MLP neurons of a small language model. Each row is named by its layer, matrix (gate and up: input weights) and neuron, and shows model dimensions 16-207. Each number is 500 + 40 x the weight over its row's rms, rounded and kept within 0 to 999. Numbers have three digits each. A neuron's up and down rows have the sign that makes its largest values positive.
After each neuron's rows, "fires after" lists the tokens most often just before its 100 highest values on Wikipedia text that the model never trained on.

L5.gate682:425502555513524416564516472432474517494463542527575472431517501515429530412544526507432499493562497475448459509526564520505551475515558496453464483459457497406469504543453452499517541513450545457499456484525527528473553546507578458500569480465561406536577523504456514550487594530571494465496527509453579507565543489409528528548459511551495581444482497498502527554471520462511515517509476510477534441585529458472511527518477552470565447551510481444479467518489494438492487524543473512455525485566537484483481517528484480473492506456526544528529527515469506463553459549515513552
L5.up682:536472437541487556556503535488469440504499448474515459510470512581430521488507481522452534528529482525465460450549492514494480556486527484504489535436515476467542465493554543519513478531482456604569500488441552530470437541483515506573479480456506497498543453526438471460528524524577526502548552426494520542540463472489520465417423451517557547498514467516569556558538541492438493600454439502450485511494486469423494492538521500482500432482524480543438459524533528483471515510595474514506533554507525531516478517512457443529482550495488495480570528543498451470466536479501508625
fires after: "–", " the", " his", "The", " ac", " Am"

L7.gate304:481445492441488509483487474507533516538435477536604575509533501530517464546492540529517490494446540469608491477432445519466479436527495511502500533453546452560463449530490474495459584577568458507560450445495504520530485496482463448494526495524518507500466462441429442552538545463521560496497540520510470513489525485528535446527497493560492472494488499434515459506550447570485480453532476496500525578487543574546461517515510551495500453465478447541519495402488513481454508537507476498445512445501526563436571456459540476481458473529500514471509523515494577469538531521454523452
L7.up304:499483450488475520509548493502478455549526446586565591453456534440542473448477442518514454573481517437521540446513470552510488524450478486500580456499497485526474578475428565497534558537551527487405516508470568450492392503509523532546504525455534502453483511500575463505478478400535489492466550607490479479505496472405476561548552415453488466474517531498546514458485493473541460524470498489492557600533536526542471529499506448448546461494426472523432489458497469550533490519509469520507496440494492505511443467535530492532534494613516471492471527453423568526456546449508455532
fires after: " ", " (", "-", "."

L9.gate583:513446559505539440452490450503544537517548410570549515539552457555446492472488553447536578484554434474467465480470440560516456495455517475506498444519512539479513542548431514458556531459593525510548562522526475481445531525485499483470510502460493533508467532559509479443529511516505544562500564557468447458429517524597470543502528434494553495504428462480428574470480485468509523423411513494541495479484520467533484475504546526434492516476431541496472458624551457428505496489493458437528460454494476514502458528541535468435542541522480504482564469521419505447574502469491546443
L9.up583:497538536495545460521559427457448501557536459548521415507529527531536468515512576502436558524558528450508449457497530486525458490447483507539526494561470516450466600511470449503540503559475448427505495405524497458479552562519417550495469445479553468476482573538555460516565515440477461511555434507463457484456475434581520502543527438504573533527524422422466486498527483532531576489473458427461499489497484452478563405506504571517527529502477500600458502487517505463504465505511510530514495462476491562496533577476553519462528503462541527495515485521456514494557476525477476485
fires after: " ", " on", "born"

L2.gate456:557483467508510536491479479556532543573528478525467549458456448476591517467493533502479431488537441455554497483501461493517529477475504567496472478471486589461468536519489527480522514381590506415513481528499515434518481518498519510523485502472406492551480480436538477447554513451459464497505491511549564428510458537498484484483505473523510580533581447540564524463479517586437473434463535488424439460450502547463540553512477498486532549495530483457522589498408466500528546534485448521533457486515579476511565450410511540502426541432520433501442460505504548492534501532552535511
L2.up456:552526473467493532480542506613501439472578494476403455536551519404458562423515542542481551445523460502522532521545504471529513456448522497459505536553542476510530601471502516533483415458522479486468491482463503576551529468563562524457509556415542454459500488540521511491497477518494487503471521550482478520468514504473480450558415514462520489501544475520550523517509550459478434440443493448503465464533475516521433505455495558546440586570525531566519474534554582531467473443532496484569561495561524511542495470479452510487437494486475494556492536540505520581490536453465468478
fires after: "20", ",", ".", "19", " L"

L5.gate3:461505498442431436528488472469481486557469531421443461506555426535466542490589493475492489522508528505595548515455501542410578533401520552554467542520469566482519520526542556448446445451529461451475436555458530530578531425462540517505491516477524501493501503498510491482469549476475418528519557524580537431468551505553478471468573369543478493502492474506519591511490613476520489436470526491499434563523467545520479444456475510504509502505524500486494512533470475466465535487458484516515484435448499478543587448486504449532460539565496434464533491513474469417465515479533427462
L5.up3:547469492517578498460479503546485585516520539488463498527503568551559456520537489526527514503502521427559514528544473578536452434483562462518492465487495400421505494580515515490497551537540485471508517525461508481454399570536494572487484476469582533459501443541430484512560473454526578543461470517479557510469482466491488536512473435543495480476441554427469529534527512482482566546441500535475540476459456583506511470468503507446536523530528511630416548530457528430478564532533529541572465503533537516520480496491525423417497531500482509477544536484503535488573490463553536522
fires after: " ", "19", " (", "20"

L7.gate106:476515557442510567532524560487495525534508469513579542543467485477497511517487509542432470573557445515484465547526428558516537458473493439514512520459485529457585462547498530560460493505470573500459460560441500511577508552540581515481497554499525440569458508472522543513524556526501470456564582533441474511459527494538602493467543505514537467496478493471501514530519505499485515496411549536489482460476441577433468521421498486469521470579495527476491509542531528469477489527501522500507512540517566526452470451492588470519556410433525486416523408516484592498533483498555506417
L7.up106:438489502510557489503556470507531424491461471473540534479413518500480485529583534412443478510539443478481494477492586497495552464539458498470482432457518578535450439491534448474459524418502570513485485494499409588505575471531495535476439494508485563495475392448523511551478484502509510561467567423520520522500584455483499500506449441531525499539519524473492530444515558583493482534521565518537484510440504473470528496488494493540478485538508485461430454571479474471494565500471473460508456510483516612499444462501520482492511499461517493465487430503460530509496542522500501518
fires after: " F", " f", " A", " m", " P"

L10.gate760:508509565555473486527512470440513507476519520481599496430495542454499439551494541518509513489578537490524551516554547494456433544507449478526496510485549453445512485503496578581474490492536524527472441493444518474528420554530515488503510461492506498493566535429592492444553476518526480476467532505486418468489513435427539504535465502528477522516489422471537491495393493551557586562517561517479492494552563479472471467570480550441460391557508459554556484533472449527539526530470547496439493455544551485475513553465504526501428486471555486415494467542444510494508543558528513581
L10.up760:527462523497530439485453457464524544456519515471439566516511540459478479443455501535468471510514496522601559420457462503515471447486474477564534483488468490502523506582592465523429511538506565534541457499521504489485443561444430484512460523486580447474597515476590510546467472490512540450514502479450488531527531484484484507550468577533399541458547472454550437513558542477516494538473432467491511485531575520574474502516537521465408456440527508458464512535490522539541473608502565527424485536502509477436492457450506517423547491540596459474454507493479535530467492507562484540
fires after: " ", " ("

L10.gate805:485508505530383458545473528468456572434474484469454541489484511568500462549482492539537522442535472523552515516514565515554541495527517476437533452519506453541497516507452460477526486506499479467498456563510514476601491463538460449520504550469498564460469477448511501467445515511489495528527495549495529527482537496595542481461539531548467382400555506516580448483414522434507572515484543465432490506527505551506498516549480461430526506470493513526518440542465494465484533526510540486516458510520558499469521486482475464539544479563508516492524531501562440545493581604512484431
L10.up805:566478480486545468557533529494489542530473530503473455451529517503437543514480476485497488503511551446541549532507470557467531522406562518545484477510455530537525575554498459522510502467453513442510498495429490530441479511531486541510478435536527476474509476466521465542563460496511490480486626472463518519471460480527505465557529456555585495451549518503490493519504461505412472529504504418527535434468449550538451553481537481499473466424553493453527451493447502504472506556533500505517542550480497473475571487591521479480529478492542556468521431478512540405424428588523482556
fires after: " "

L7.gate694:478474547546476504448526491515533501479510511487425511513472565527508465489496465484486538463512507554479506506559661498389483416522482421544531438491532525543500575485467526546518432453502529485458459518470528555561533484526475517453525481488585464567545470474549538474523513474483520498520510488445482497513518497457488478511551474526527470512590397478449591548464542515493552523464487548462470485522502446554535547499524557473486462605478564425471511500424504486504477523442503473539509564496517482530540517518525476519425554507465535467534402435476506539478469542505486484
L7.up694:506488583499447432553521520485507439437424489538435542545533472465507534509500488574488530480520508493449491557503530465539522529439526510511506442467549516523534563433560471545538529487435477481488539476545564532482544517529472491511613525460477515439508529546523505544551481426490460520503464449562514496447532505520476565515498500470488498537544495545476506524486532481554542485469492500528513443583557420504467437499550456428492549490502497499464513587524510491481535534548580433538426498546434503527586502552541476475457471568525538553505471594509435483454592502531517498
fires after: " ", " in"

L2.gate760:520552532508469524490495546573499444475501522561543478546527521540493537548482531586522458439482453542507552542480523536547492572514474502498496530492522483486534491536495446442541454534453557500422566450484478511512566493435483513483531517421552474496553566430400475530527481465535513497533579521527513499464518448530556584518552377529459533518490587498535553503497503540494532532475525575466521557476481487460508458470469493530616547564437551430460532567488527500470517534516430576519476513527528493482435517547493530470553496557484440537483476474561574470495514548478448522
L2.up760:576572485503539456493430494495494532557490472519507449474535506544484508503446553508569575530500490496539500458574537540474553556492464493481508543517512521455514497524477531487512617516470502503505524521416492490481632486501469545490541526504502503521550477552586497560516506547518444448561469452566475550508506510487509555570413565498484508501439537484563446484461519615549429471511437528506580466505491469477526475493481547466567555538473483526468529490527531474449404492530483503496471463489475489453454523411437568462479486503490512514456459528498445452512489555482552522
fires after: " ", "–", "-", "."

L7.gate148:507484474491497508551547490419499524488461511533476541542442508512595435544497459515463507513484523540446502553537438516496523508457476512505408435526538526491593489485465517489519521531470558460534581521515514470543594533584481555531499531392543545457577520517582500450534459464451452499472526582442501537463545601547521579599547527551432493575559451468507480556547487466499509454552451483503451534461532479585518509526482476504553527530512524529473453436470490499503503529481487432494539470473469456516495475488530537497494491499463569538471529478449532524450504523516555498
L7.up148:500490507480459591455487441420467555587515461507432508482540543502469433538454539495529484513524501534498488536466446507507543494485470452517482503499465475475532520442487441539527493452466544495532442556505537452420470460442473575479562459606556471476477592526520491527537575456529496495548452486446511419539569532471505528492557525573436498512527501509470534489517514579506511510554480511576523462595526569525472527540576450529547486566560536483469555557504505505504480471497526552523508523554597446525488568463544513442483496510533592517456473492457582506563521541459528449
fires after: " ", " (", "\n"

L2.gate204:542425448526509432549517498527443473506510547435494519479475417497526492613410501461521594514501470489526480486565469501505543515487492521408525505504505508552516468475567459502477517516545462504392562481445483575481473584549505430534504537502528497564485497556516501485513504407425495483562544594495503541598483525508499512443579480528483503475512492468434524527540535399483517476495479475466483430545486524575556417496505448468558439539477474492422539501467472485533554474454534434502486470521578515437439562462494548504454483564507446559512547529492534468526424443549473552
L2.up204:553493523475501582524530484544492561484515497446546574470552442436518452493448470436539503539439523468535407498560435419544499525503443453480475487524491538565475408497454515597516468553513488513474496492480461499523530489468491546532551481461502469487494559541494458464506547459469470517468537523523545484547478510481513460482478532508436497536463556560420502459488517498471508510530486525528396480522502505546515429485535442494510446462531542584459482498531466574471556499479522476526558590492569460422488524486494470529477494561577471502571503546472504486522490479540409567
fires after: " ", "–"

L10.gate618:501490512522469503562484542467510525462469492551511487419556430454478555527446488484460565505486507498509480449562436459492553571475471557483512445497552482565457455432476481499493465562552497505483556492513507517637479516411516516483596540495539482469473535499409490521566516533526540559552550503507533478476531522457449502528557528458505517464537448521507494544490512549466485565517464536467515546486524534550464513461508501539542510523438509526510558426506452506434576503502518436500516537507479514484520515458408501471492486504531539461499532472533460538571489512471520500
L10.up618:547547500502550499535533425443405488507489441535525459477511543465508456484530584462517482455549466446505526539434523590445569565538467475396496490463471501570431493499513516443467514493520519471488494504491462510508509503453484519497486533488513526512472553552467534507500457453605543507518525492511458413478490499506477521543510568463480599533547508517468462523445523408517504579552539494450482503590507530554487524499514543494450504463446557473474501474488458498537539474454477453474501493547483478491546517481563511505495500524479520502487570530487546499469580473454549501
fires after: " ", "-", " Ta"

L2.gate210:550473485535444518456494473557438541491544537501443522485508495537530493484453443456524490512458567443589523509555481489516509531441446494535560479434488524555495484495579558513527451453492522473438522461533502536471501521544478554506431524427460482496533532530539476489496417372487483549468449442518511528503509479459547486458511449548461567448459461512452568475435503541453498528504543526598503416515495507445507513559503473378467491523471456474521517484540553472569492565477494504455406513482461500481519453520513438440444459558503495514459503439540475504520505528544482541
L2.up210:488476472471450518514485489521466449505559541547440524511470472468521455533519492474478506428476506439508488511502518461493439533510490517529500518503558460526494407462552493472545521441497586504448501537523478503505526524465454558429468503512539435473516461509406490508457475497538482538448497545569472503499571499471520455555459495549468641450502530525453539553437510538467543501463545515495505487544466575478457476500494477427541474534499527496488553498600477595479583470529561524551476550439462458515527484473463494470503522534518497486454484490560443549508548500547508557
fires after: " ", "–", ":", " F", ","

L2.gate374:440491473447510499473527559522465461464559512559489490510501504491474532492517536465514520481513548522477479433487568470582544470461449446478534503463503487440494474491401529464525573512459428450526529459499446527514483514531511472538518482513461464577535525481509441470558483491548513489507540372530510536496469554505547463487498454465529502499475490479479513558432381475401585507533551464546434494484536546532578487531498493479519547471489450489552525576478498443501586526490458533557492575505517477537475582505472491545499518444559484528559463456553496473453556537458378502
L2.up374:528464473437484535556467500419482470530500473480421523584460479609510501476471533519543497537529513519478579481498506481597528496536511421545552571500535470471605498490493533465482466515456537482468568557450505426507450517487436479553536453558492557532462508509477495372514525508499495467466474496484482495536481521421518509473489537499555533533501511506576457488529503509505509630432474524526533507515464507511503517535440532526531557477426513562500572561459554479535512543541505484425531492478494576562457546488471461483570533452558528482530438501605536458468521433528491600
fires after: " ", ".", "–"

L2.gate514:537536533525448584483450494504472540530505508563492477492437494464492510557495502528435451524517438548486482475532477573537590480526545473452571467554447575443529561475461445418464526484517450546505465510512488507457407552609505456471548447507510503481520486535489534548528465596516536519508480447508456488549518503456517582565466513441460562454516488575528484555460546491535468444479557417433379500523509525486471594501510499510458496505519490483505480473450520554498551499501500484434547491548466463443445516518498448492566485485523482467496516531469556532484454539507484477
L2.up514:547542556571526508395538518509477547480499532528474443496446536502504554522508480537525436451509489536554528492525501568435504513585441526439509438532551479522562513506457522486490526435501504458436544497545525483397505508468521514490507520523491478490490537506459552470492442559467507529538452499471475494495531464469498496471439531460538504514564495425527533583516583477544367474433510504448557513499461420455587475452476519507466525480507479552429578498524467447477498475569481482490467484513438494492527534534496435419443533461533426461490552478547528494592474431466516491
fires after: " the", " The", ".", ",", "The"

L3.gate305:467525458499520526476479537458471453484492515425545558543518551476569493529489442521592449552446444450528408492507424565547505543437484461469537500525513501486556489502508424504465513524490499462492452478534460494490501526484461466471533485480522469517472462447547524508507519525524550531573573466485508480499517533540451492535523473462466521490433465518479450474541530532520434507498527454523483461505490457535420479571493512504508542561519564487475534505499476533398480488481441554502505560473535419468567455493482480506480505487517433504513446573472526503507495540459559412
L3.up305:507468462518496426452532448447458489603476503483485554542576532561503414489463543464484477495424469517578535454545542547586547458553523463430552498427520503520550490536525489487469512530470528553513485497415448545451466462499476479487424530528564518479489470524460585437440486470380516562501548539466506490523562499537536516502487404459537532500446487562516518515523494476536465447453476454471501511480531441515498505461481519457554418451487528485475628529535466524532483502523512504476508387508487516512526484487546481461563580494510488491484497521488495468472500495446501502
fires after: ")\n", "\n", "16", "18", "06"

L5.gate316:498492512493512500504473497455600515517472506480458510467526544589555474509568489592427461384518552471512453512522503526491429500388519432478530516515498522488518515464473506526475486578514532518513515475436514466491494556529486503561504512459470513581521497450466488564514481513509458517505522500478514480547466571577514484517495442502447569507502552467493575540524459460477519475526506561508481450520498478445472592521478574473462470487561530483525552517541525470485470496479533520523522534535472505493559507550502394426417519507577431504509505506542489543602496471615486418
L5.up316:539452479468506479516478464480457572553452476494429533436537574512443473556593511531550540518497452512520481466518538513506548542484506496520496542519511543422509461560482472480452470537560591500480502560533567436574529498556518474500468551433485494441526504434429477539475491483495523469485512486469465439460530444568431416551460459534502463533535424549499501501471502500510574481519492564487508516477503440521477524518495572548499474544517535460536558467542567439512545587406535504497477533482488552443551450482575427528512471481505473525597494528557508490551518520469540563
fires after: "\n", ")\n", " |\n", ";\n"

L3.gate489:488497485505593572503497504476594509457475433560496475547481544490462535528497525440475438474490495478544524560556506528498456526597440520486519513506499508534456501526462518448464508456482560531542482520487546517505509522565543508486508553460520419476449544437446564519541411519481506511526457520474404478540451536485485457531440497533469501474570540540586494495515537483474521489392532494501516480469521542461553418524508463433530489515484429485450457460475476545502514425480508499471485499517409510492409462452523503483427472476509507532402414556533501502479546492493489529
L3.up489:470436461512586527476502570578551573506521552533481463515498575436542577485457522445495449454477421456466508572500511562496478519504470518490430523414482547469581448482474463479520488573488412466532479521457441521477481487491518514501499489451437464472512510452547532523558497537475461473567449482573534461498545574534442463516515562546492490482470466444499541493494513511554516460507460481567479426465528509515485454459485464442442579541526475509537539474474502485511512485540512505587518542521419457501455540419535537557519535451528455516551566537525502470536519476505453477
fires after: " ", "-", ",", ".\n\n", " was", "."

L10.gate449:458509525468516527576488449480445571456458469521538474516547432471437477478495511485530507405533572497465494573504519463541487527452492538444498444510448567539461517497418517474485429542540473518471520471447471461466522501520463539519474546487463426522552536463495488434510544554550526424535499498513471485474548502540495532544495455472497535534511516556546498445506449453481506542528544533435426555483524489526540394514467464539452592532449536494555580461521464487451572387474484523484459542549489515461493516537462462508459396550505471459492547481429525418460505578554523526
L10.up449:551449534485496413498479488436572505544468487601496505541487440507562508524488496549449476494489454599539450536465501487484510491490498446482505486493545497455471493550389556538525513483520469444551480544470536478498502433501461578526532521552434520513445540494510538460482413469558483530515521505410576473472498484424440525518512523411478511473505495473533460504536518504459531475448491489499473514463614495495612436477455445506465525523509519536432441505515510492586515434558536521499587402478558507512527487497461533456523516495538435448591454589510478505565514481484516539
fires after: " "

L2.gate287:504466468480524532510523527468477474497492503441518493509530493464488527511524515471517441512510570479542492464477558463537598545502422504522532567483470478530552490479520483536503481455464402442509585446511505591517474487468518548363488521534568456457503491482491494539486476462530484500492603511491506482441449521560531498518506522466422464460505482536423528513494543508533545432471514470467507489449499557504489505515511473473449476575486503477450601548463536521516492482508537442539530509455453539494468567512519569457483397601510472498452454466508591453476484530539458534
L2.up287:539434472507514506542496552524494514490546448477585505510516396545484511578470480492542507491434483546462511518495592564504508412485506456484444529453466528559560483465451568442476460518488540556546506462458508565483465530430523518480533524556496461564576452521460469405507485430525461491508529477507552538513528518490513620443475486506499506541524474482544560603480514420449519500424512458404540486427448527519484452605468478467464482459532452502467546512521514513539507478485526486555578503559508517509448568538466463467491457572483541570509568503433530509544479528518473496
fires after: " ", ":", ",", " (", "–"

L7.gate744:554475572492465508496568477404508462464460452502473485421384462521472450449495553493517533522528460558531506543500554500497526453555518532528521521426527450561459510484467503539563539508544527474505478385493453490524506560482478506477489554455542479502527544502525560550509532442419533470522432541520469429520529423524479555514462432470488470434546520532501439552525500474504514480508530504549527530530506477522500539583541513466516531433509570461565488488494466516603521514524602471486509445457461440515454501471536512424561500482518527455528494507564490557544544491478497547
L7.up744:541508573470552470448534504494486590493481505477486485419467470468519536449496513542442480491609537492496546493525523495457527459473484496539505557605589537524495523539501423503542518487492445521447471505527479458544485546481514483511563523515591579469474556563575404489539555492447505473487497547498497495533552432458482558473442501469525432493478486531475498520487480597484457527486536546524481506448543481460521495521517531546509459534557535505459470515467488449555521512493551441511528432455524497572505510492501529483502518567460559553501488454470506493560462498476505474
fires after: " ", " the", " C", " (", " c"

L10.gate806:497449540482584475541535500525485433538444533552462492484499460517578482564425516445514471529551510456563503556454447522484480498492529500487492518476473533592507527560428486496485524539503513479483534532538495460509563496509490567489467562488531455512535514537531550527457516470540625514545504472506546535542515494462508521470626524438473509504598476533433582468517542563478568484520490408481529453553490406472476548515480441486556467485506541397491498506502479479479548553484512535484550502483486491509492521529519537522499596514558505511489460518468528483540454633510471429
L10.up806:532443418451492494461530566545544553433487499478524601512475535479547465521608571507437505490499544456498529447564463484518460467464494479540458532530505480536535548538487516586558473483491501514522426482513525526616538492493533496471564542451467409499541493471529457407471535470518483515523507483428470443497548565512518517482494535555467479525535531486538505484514532530497511512529537518542477506496563485520440520497480537500397516482473534557561477485510463538529479521430510523413462526497540547481556513519466450475490408560469564511477521498503497460552511517513475545
fires after: " ", "–"

L10.gate818:527486487478567537484572500482518494480528540485529482457447470538493458499470460451461465484503527494491429456472493514441457527481508545523544536448552463584527456543485466464494495451522502545535521514473460401493548490420483520513464507553521453463487521584500441484486447500566465493556493525498508528397472529508530563557510485560490438534550454579550506500532531494507443530515443548537513386511484449544518419563505419505469469487519531505483518587522508510521496487567520489472511497462485396454434457499444494457546417553523494516557485528453406470470420454484459614
L10.up818:549516555567491513518535435454487605486492481513453484546470502479542495482569530497491504492496503472578458499477460537525564515476452435522444469471482481503428560494470556515572560567487501468457526596544482566535507548490555455490478486456475463490549536579479478543557425517485535478507536443529533509453513454601553492502474462464533501522518443458496467522529492478519496523519529482392508534505441555451530537568517479493479487517456549531481504517480492496489455488514511556497467491574464555578525465469474505419533478566516532499557542512435527536527497524567418524
fires after: " ", "On", " on", " |\n", " |"

L3.gate6:503512477501430465497504527521521536498492504527494545494534477549449444518522484534492498484540439438502465437471407456528457464491482430490616484466545497528548420510464448525456490575543479528474508398471489472547500503493558511451492459465535515421497452440493474504506535450460605432490512514432615527554495455549478521492553430483524496513502518531556501556583548468452487493489440539347503473471490513487535458462601556443491510511500535499554440503510554413598550469439473501481528472447457507476509528571461527500482496456506480478567533529527389488501537473416469517
L3.up6:481498431472501564509488471541444510590471510476531500479504502532501439573493494488533455572432509481524444422507469501511402476557579522484566563491449563477544458509520486514485535540506439478455567520473500490456482489488506510464468504444491488445457504405485518482439485452525518470511576513490523459519448477497496492434438494511549416471501531489523451528520582460541547496586527565409578516510445524549515512495530505444496453414523507465512515479492460473516548507441507482466559460481511506485528492506433457435457454493437571421508505541499417427443458484499456480
fires after: "\n", ")\n", ";\n"

L9.gate742:517500536450440477472519440505485532470542489397428510575536513469528526488479505460609504476506511453560564543452533501504419471469517537465572497484450469507526503521438578475517517489533462509454469454539527479472473500523545473447466507453511438498485503528586475528568485474458462549587552498461436462452527518557558528502526510429562532522494488483491541470443476495536502437527468499482490467497410510425429568520562565533539441545437471511489455547503552434550568532555578524486465523475523573547542460554498522589460504597527513487460509454485525495521491544465471460
L9.up742:484446521454450478466540475467422521492520453510504514486452457537531485537522510489518554470481514433504438505465443462519504522488504505453485488538565468444440511537533593523515520450516494463550522441513497515550487475552482488534469583490486482511594510540517520481442585482446478523605511467482486474492521566462452538513504474518538567431550417475503473489489504510516585509522529428549524480398507485551501518521499448540471443566464487491540485490542541499461472447550409493532529505485466461463483463552514478449513457440495497550563433536507525479497445454575488466
fires after: " ", "19", "20", "18", " ("

L7.gate394:517478522475559479521467476461507509497557502423530485497524479470510481563403475388463462471484539508410530464450510505484594485469462509463465488515495493519423593471459454503464544496528483431510417603428463557482507550526542497517456441465551450509543489517520489427546487511480483519512517503495455451489539550442469477495523508469531484586446505466520534579517507460545468418530464529459482488485498529497540404498463466397526437550495507501471486437473438489509468534485441480549527479455459506448460444443441520444484523526514511487522513566423466449537472513553498472
L7.up394:488504512462521542553482545502543521499555574459510468432542569516542485536472520486555436551537485481503498521512547530441510461474548475474419506482506508533477508592459456536544481502473447560459545511496452472455472459461469569435431555512477551511428453473534421489505543482537477456480482555440483461510553426465574601510490544484458525506447535498485449456563491569502482553513522466537450486516504442567393406545503493436447513440555506513462464530501539488517466477504475501455549517466526524499546580530489511445533493529478548462548470537485531487457471489495515446
fires after: " ", " on", "On", " Gu", ",", " -"

L7.gate740:484495505570458572466529540479422519441488448512485488555536532624500464551516475548568524552522508496540512456558505524449534520506504497466473488466492437476527486464464436369548577499533465494546544518560491492512498431503481500471461516503499468508488475463495497428556510544489503457514480508534460426486512496525453508509484462473384417552414448505542398482473467478440539571491463501475437518443499505530544539474523570571497410502444514491525443576513515467515433520520579451554511487527507502492525539530531474510462500440546469522548462420474518485503499449563512505
L7.up740:520492520565463554485491481517451562495441535526424505496555498481518491477501567509441494519525483436523603572459515461508520584478514523560520528469501455501601444443580536505544532494475436529534447536501505499511448525529508516514619436451549508511533487518609466531550537550505507461483470472503568517564541459545498518518507529572509461471591527520594531493512490456461588549481524482474515479508541542443511516480539531602510443517526531530540546545499544499450538450552433467518524486491478516533512391455521509417465552456570516504450495436470519534441492489462452519
fires after: " ", "–", " (", " March"

L3.gate497:394540553544530514560539557462564464518480499507478489532484477526491488582531462424478495489558473502418462584528582490461472515448467495538441500447392534475542474482517552521485470536489553466475438458504542489454452445475477472436487485528521494515515522502513486508532490480483524441481521456524455502559563552489551536527542488581441456508568562538537562536504517475503476480437544481545578579498446494561510453506535488569549483517479483508561556442512525493441466514573530429530514521497484446494497532423467513421599469480493529540534454526490487510518478548474515572
L3.up497:495506473534473526506556485415513475487475441493516550477428536531485452546419564453518495552565520588494488511601542557437576474575510402458448474429520540547468473499511520545524423484564471493476484450486509457487475426496593472508557499582564431447519524500500502429534474497501473506488581494473470535533485499471502573486491473529454463503558481518506577507459525442430531514530529468510492621444452528430577494536502543505534585488492434489576561532492480460433556477571464503527522448510450548513523498474449493557477495471551490535458462566492495499468516503514531519
fires after: " P", " V", " F", " p", "V", " A"

L5.gate17:448542470512530454484490561474534553461486531497438474523426503519391479507505477503529442447488526478509483538568483547484530509425521474426548486526548422465515461427456491466520582465529492558486500501490537514520510534450469533496553475482504541474501442506543420512577462574513553458487469507484432499503511581514570463491494500478508486400513524402494463528463530485509533501490478535505437472473526445500474466539421505485550467488483445500441556429560564490506481548541480555529520505479450500475513523491460502509456481526491571466487517560469508464476570446544499498
L5.up17:520551519527516501507568523521461544467505518597407518559463521473458500498492524566474437443475448471450513518502527514485546518509463460518490469565500461478531560449501505511507525458478538506483487405428456519502527488540523591514430497519557500542514558521485447567457490551576516473523497480428529467474502537552493583460452507520485557545533524481525460573574562514547497547505470473475516538477481470507428561463470508513471491453478528525403500543525576600498460518478418471491462503491490473534519460500436487504499524458522480463498558536561540486532539494496509483
fires after: ".", " ", "–", "-"

L7.gate811:465536497453456512513494545488494496566491559471535541527524487458547544491475491470516488517487483542439492556395531524553502522491438521494456554490407513522482501562502413494450462462568415468488462594471470529466447481492512446500516433534428440521535556564546584492474491498519478516446477440473536483462541514518497483460576491522510463517466456449509488554596450439481516537539476446517565537522486489467523497533468501529504488474482519499566502524532534450484535560541545494483542464406540521522497477502577482434461422487510395472436553488488506501478495540476572524
L7.up811:544523454498466452431513492519439536530473523559487504524497468446556463506513596489487457515525481483410490442505520542463461504520459504511466451485511472517552480458496470486531501521496495479520489457525526402500475495467516543455550460534502542489446411487439484525516531527467550443405505554469506517482460519458501501515517559516502401543531479506498480428452468508526551451515493480517528546455526471575487516476467463553525506549532456514518496532414529520472493520564424503450538441608552420537449518516504498510495575507526525539496527488485427539509606527554426480
fires after: ".", " (", ",", ":", " \"", " Q"

L3.gate831:476545470547502462479479575477562452501459504449508448561488471548450591510469526567463446501508489545426472530581464447465447490560510394460485424526501544531511495475458467518535486498516473504403515467481575477533438461471475483508451502463476506575543527486449502536492454557581484472514472506512427547441522388533446557488525518540512512553555454434504464538484537483463480495508432472523541540501524542487514484501446515523416477480470496458544473457499451446544501484514558456458522487522493493516421589527525431444505522473494463425518498516531510469537502444482530570
L3.up831:440491521461538507502516494455439502582507465578556475501539430457497388496533490502519533442494496459550469544411526445551473453479546496520474498473492513472497513547473491498532464487524477588412527529439477500498482518480493483522505483449538504523553480498465482458493403514546423570513509536540448526564593436450455486499507468521454553420570580554501497520549529504500518547509517492503428467447555507507536448515566464549504451544493472507505586493590522543544505569510583479533442491473461462460489430546551499473474512530512534523506441462508512516471555541565458514
fires after: " ", " F", "M", " |"